Weights of a small GPT-style language model, trained from scratch on English Wikipedia.
Architecture: rotary positions, no biases in attention or MLP, tied embeddings.
MLP neurons of a small language model. Each row is named by its layer, matrix (gate and up: input weights) and neuron, and shows model dimensions 0-159. Each number is 500 + 25 x the weight over its row's rms, rounded and kept within 0 to 999. Numbers have three digits each. A neuron's up and down rows have the sign that makes its largest values positive.
After each neuron's rows, "fires in" lists the words (lower case) most often at its 100 highest values on Wikipedia text that the model never trained on.

L2.gate287:479522462511464457507510500531499508557527545507493522506508503492488465471530544491507515520493485509506511572497511523497512494505482464487512490499533498474553517498483497471525502527511516441477522496487497532538547545472516488494503509502529508488486477492479504518453508515501469493454477505493510456532549541467499464514494542479471525514532481531523493522504456500520508521535495509467468485520498474490544492531511473524505494485464488514528512467494488463536506424523483
L2.up287:486478515515521488497558498507488476484475470466474480493498416506499520493481522515476484494491475471501514536556501495512543510480515500489486453506499484494498510461534472477525509466479529514464485482494471550529497469523523559518508486498485489533508496501495523518449546470480489525518538507533491502493501500504520529481471449509502523487467487479504495475513512488513521491502488510494508522472509497497466507554460517462489484500510499555562490504513482441543463541465535
fires in: "were", "a", "ajax", "was"

L2.gate306:489453502465494525476458485474495485482509496506465525476504506534493498534544505536513459496523524515430512518483494452551513493471552517513505493514466543505529524518492506514483532482526496459512498498452529512517468497541498536507521482485518519491483453493500518523501537489529517504504478511490482543531504490476525507485505487457509564522498461536462488524497498504454504470521512475504503504512520494457458483485524485563497495517523510470469478530469543538512483490513477
L2.up306:497488498482479458476474525514465502472500533487451528458508496536515506507515482489506462522493497472510538500500491504539445513478506554493531539509513548514486494554490513497461509505511529476527520499483478483505531482504508496466448518510469498486461515512486510525480502462496524576458512490464497491492511501470493496523527474478557524501515505515496418497470458494492486501485506476540536531477474511499485521494528513502502503522473454488518513509512545538471481527458506
fires in: "including", "included", "include", "contains", "includes", "starring"

L2.gate309:501507475498541456535467492498551515548497505472523513521495514491513479496474498526521516494538509457457481537513505485487505494503495496522460536514516495420549461516527512510471497495585516506530493528475520477509482515502516485523540540490520516505478479471482485498511503521500511461512521525465453497515480502465474506493528565510537543467536508484503496505497503476529510505492548488464477474489526501492523495532495481472511476458505488473492538502522502501540483476454495
L2.up309:513492486467524455522552478510532509552501508516522522453488468524431507508507492502506454514506553501510506498457507493474516499497518504511464491510523490467511549457483509491503460502534486488524507493532479545471551568495503465492493510522458500489498512485512477503498508510553521501514483500505472511455529483483467518510489484495540482524563530444493481488517499477487499525484512510486528520504504496466457500511508460458473488500502465509465508455488466530531501505516529
fires in: "these", "much", "level", "km", "however", "levels"

L2.gate154:545507511516513497484522488482480489520509471448501450460542518490473512538509510495524512494508489465514498499482491519516518508510455545485514497442533552525481510509483499521457481545489450520499525501536535480521532461479496464502479481509500478503489501472497522475519478481504503503501548529481455557489492505505500545542521461508511509461519514497553463450514484485549495471510488520566484490524486506468497480532509488504494484485481487516518481475481502440492483519506464
L2.up154:472494520541532510495513457509468488516507502510524482528493476505564496497466507509532463492515482510539536471475482484508519504567515481490486554471422455533494469471464514467465492486503479509517530484513467449526489495515475501471499512517532504499507506499519496483507486485479490515487501505538512460471481510484467522480526522453478488481471529521528485486506514546510511466504487511498512524460507532490473521483476524447508481510474456489529503448501453483468522514521463
fires in: "so", "much", "very", "sophisticated", "soul", "sotheby"

L2.gate62:474548457497536480484511547494534518517526457493478477545490461501465518514497495480458530487479499524461488467533450489450500471445446507484503511494507508517469516488518485490487531526489491513471486483497514513504493512498544514510491513531492527495485493517531478502433521467505552497478521472510470461464489482490490465470491516523506508470505494499537502531565499489484489509425514483520558487478505506481508469501475498505483518503475501484530486452486500524541485511517494
L2.up62:470543479486484469502514532482547470514480496448460488489504492496493489491529546465501497500481478532459498551528508515482514522491451508504527491515505496478525514457476467514488493520516522501464496499501502508509504538484546536524499536509473529495474474520524500494462498477465514495488507540509483496500506532526489507493483560491540483461470497551499532483489529492494497546467516486468493494551528475520543480531499474570459461455498509469488520489459471490526502471504519
fires in: "state", "form", "point", "opposition", "language"

L6.gate92:531518528528488484494524513517476497486503471505458515492496489525509510502475503498506500495506512481488480453497484492482501495522509515513432542537480504535489501502461504486507520541476469531526509489459519497474501464475541505498514524526478483506514529462494463447543489490517445450487514472490537494506464454513520518512484457514502492522544486530484488514483492494477491531497437526527526513549489550535480526508540475494518510533487506542555530494536457486517486502530459
L6.up92:508509509511455479497516532469464516489487495504533522484516475470517491486466508489527521462468481519491515503541510468487543496486562500496486505518472479503539466440464490455520524531475500503516469502511487455500478488464517509548516481548491517483506502475525516480516485521477451527495477483526499518509435499535488507516529491499504520534516486538518504492465532478459451546486510506475511498521526504526520505511477480526536481478494538508557513510436505482536500486469535
fires in: "december", "november", "january", "bout"

L9.gate57:466497513517499532485488482497478525478537527541491502511477471539492544511482515499478461476506477498455518526453479528525528535538486486533444488491519516471476505535541544517504549487497487478485487521522470499519518470507483511489495494502504512532489497472553503522481516461531485506473456493525505498520468500468474535522507478485530543482524467481514535466509538512516563495524531487513517498473448533515493525504489465477484490516492487483462534459527517512531464529464488
L9.up57:515513532483466525474515501483499496506525532474478534487473471525512518508444458470508491507540510516531494542514509538511493512540528489509540494516492491516505458518540534518453505487537517556481477505503460465466497529459485480481485504526557493552477480510504509489525508460520516503492504467480520529548524511546445522506541501544522499501533532487512492467474516509514540521477485510493462561496514485457500489493478493517495508526508483456481500537522473486512501502504527
fires in: "had", "film", "has", "having", "team", "band"

L2.gate215:480452473487473490529487497493516477531537529511467463511512522510495509511534523536491532509524501483482489557494516534490518511450497504565518502521511467483543495483509521537525497516495523496509494496461507519509523489530530515488500497493496531497502486514502461535449478491473465477506498545492462455481520523536508531498508533515493522503496496520472550506523522468455496538500478467429481467544528475471539465544481508529489481488507522511484484490487518478542518452487527
L2.up215:518479466487505448488483462502514479491476454519496497466470537527501534463515548511501479536540487487485496507473449520437521479467528525531519516523492475508482499548527511465495501556528452503524529483533507503519467521508489499505460525503456503508490514518491483524521541468517481505498518518508476476551519543493477521525507515534490453470480518484514481472504507470476514495470514512475528520506476483489451519469487533494516502501488487542499441516460499485498528524539501
fires in: "by"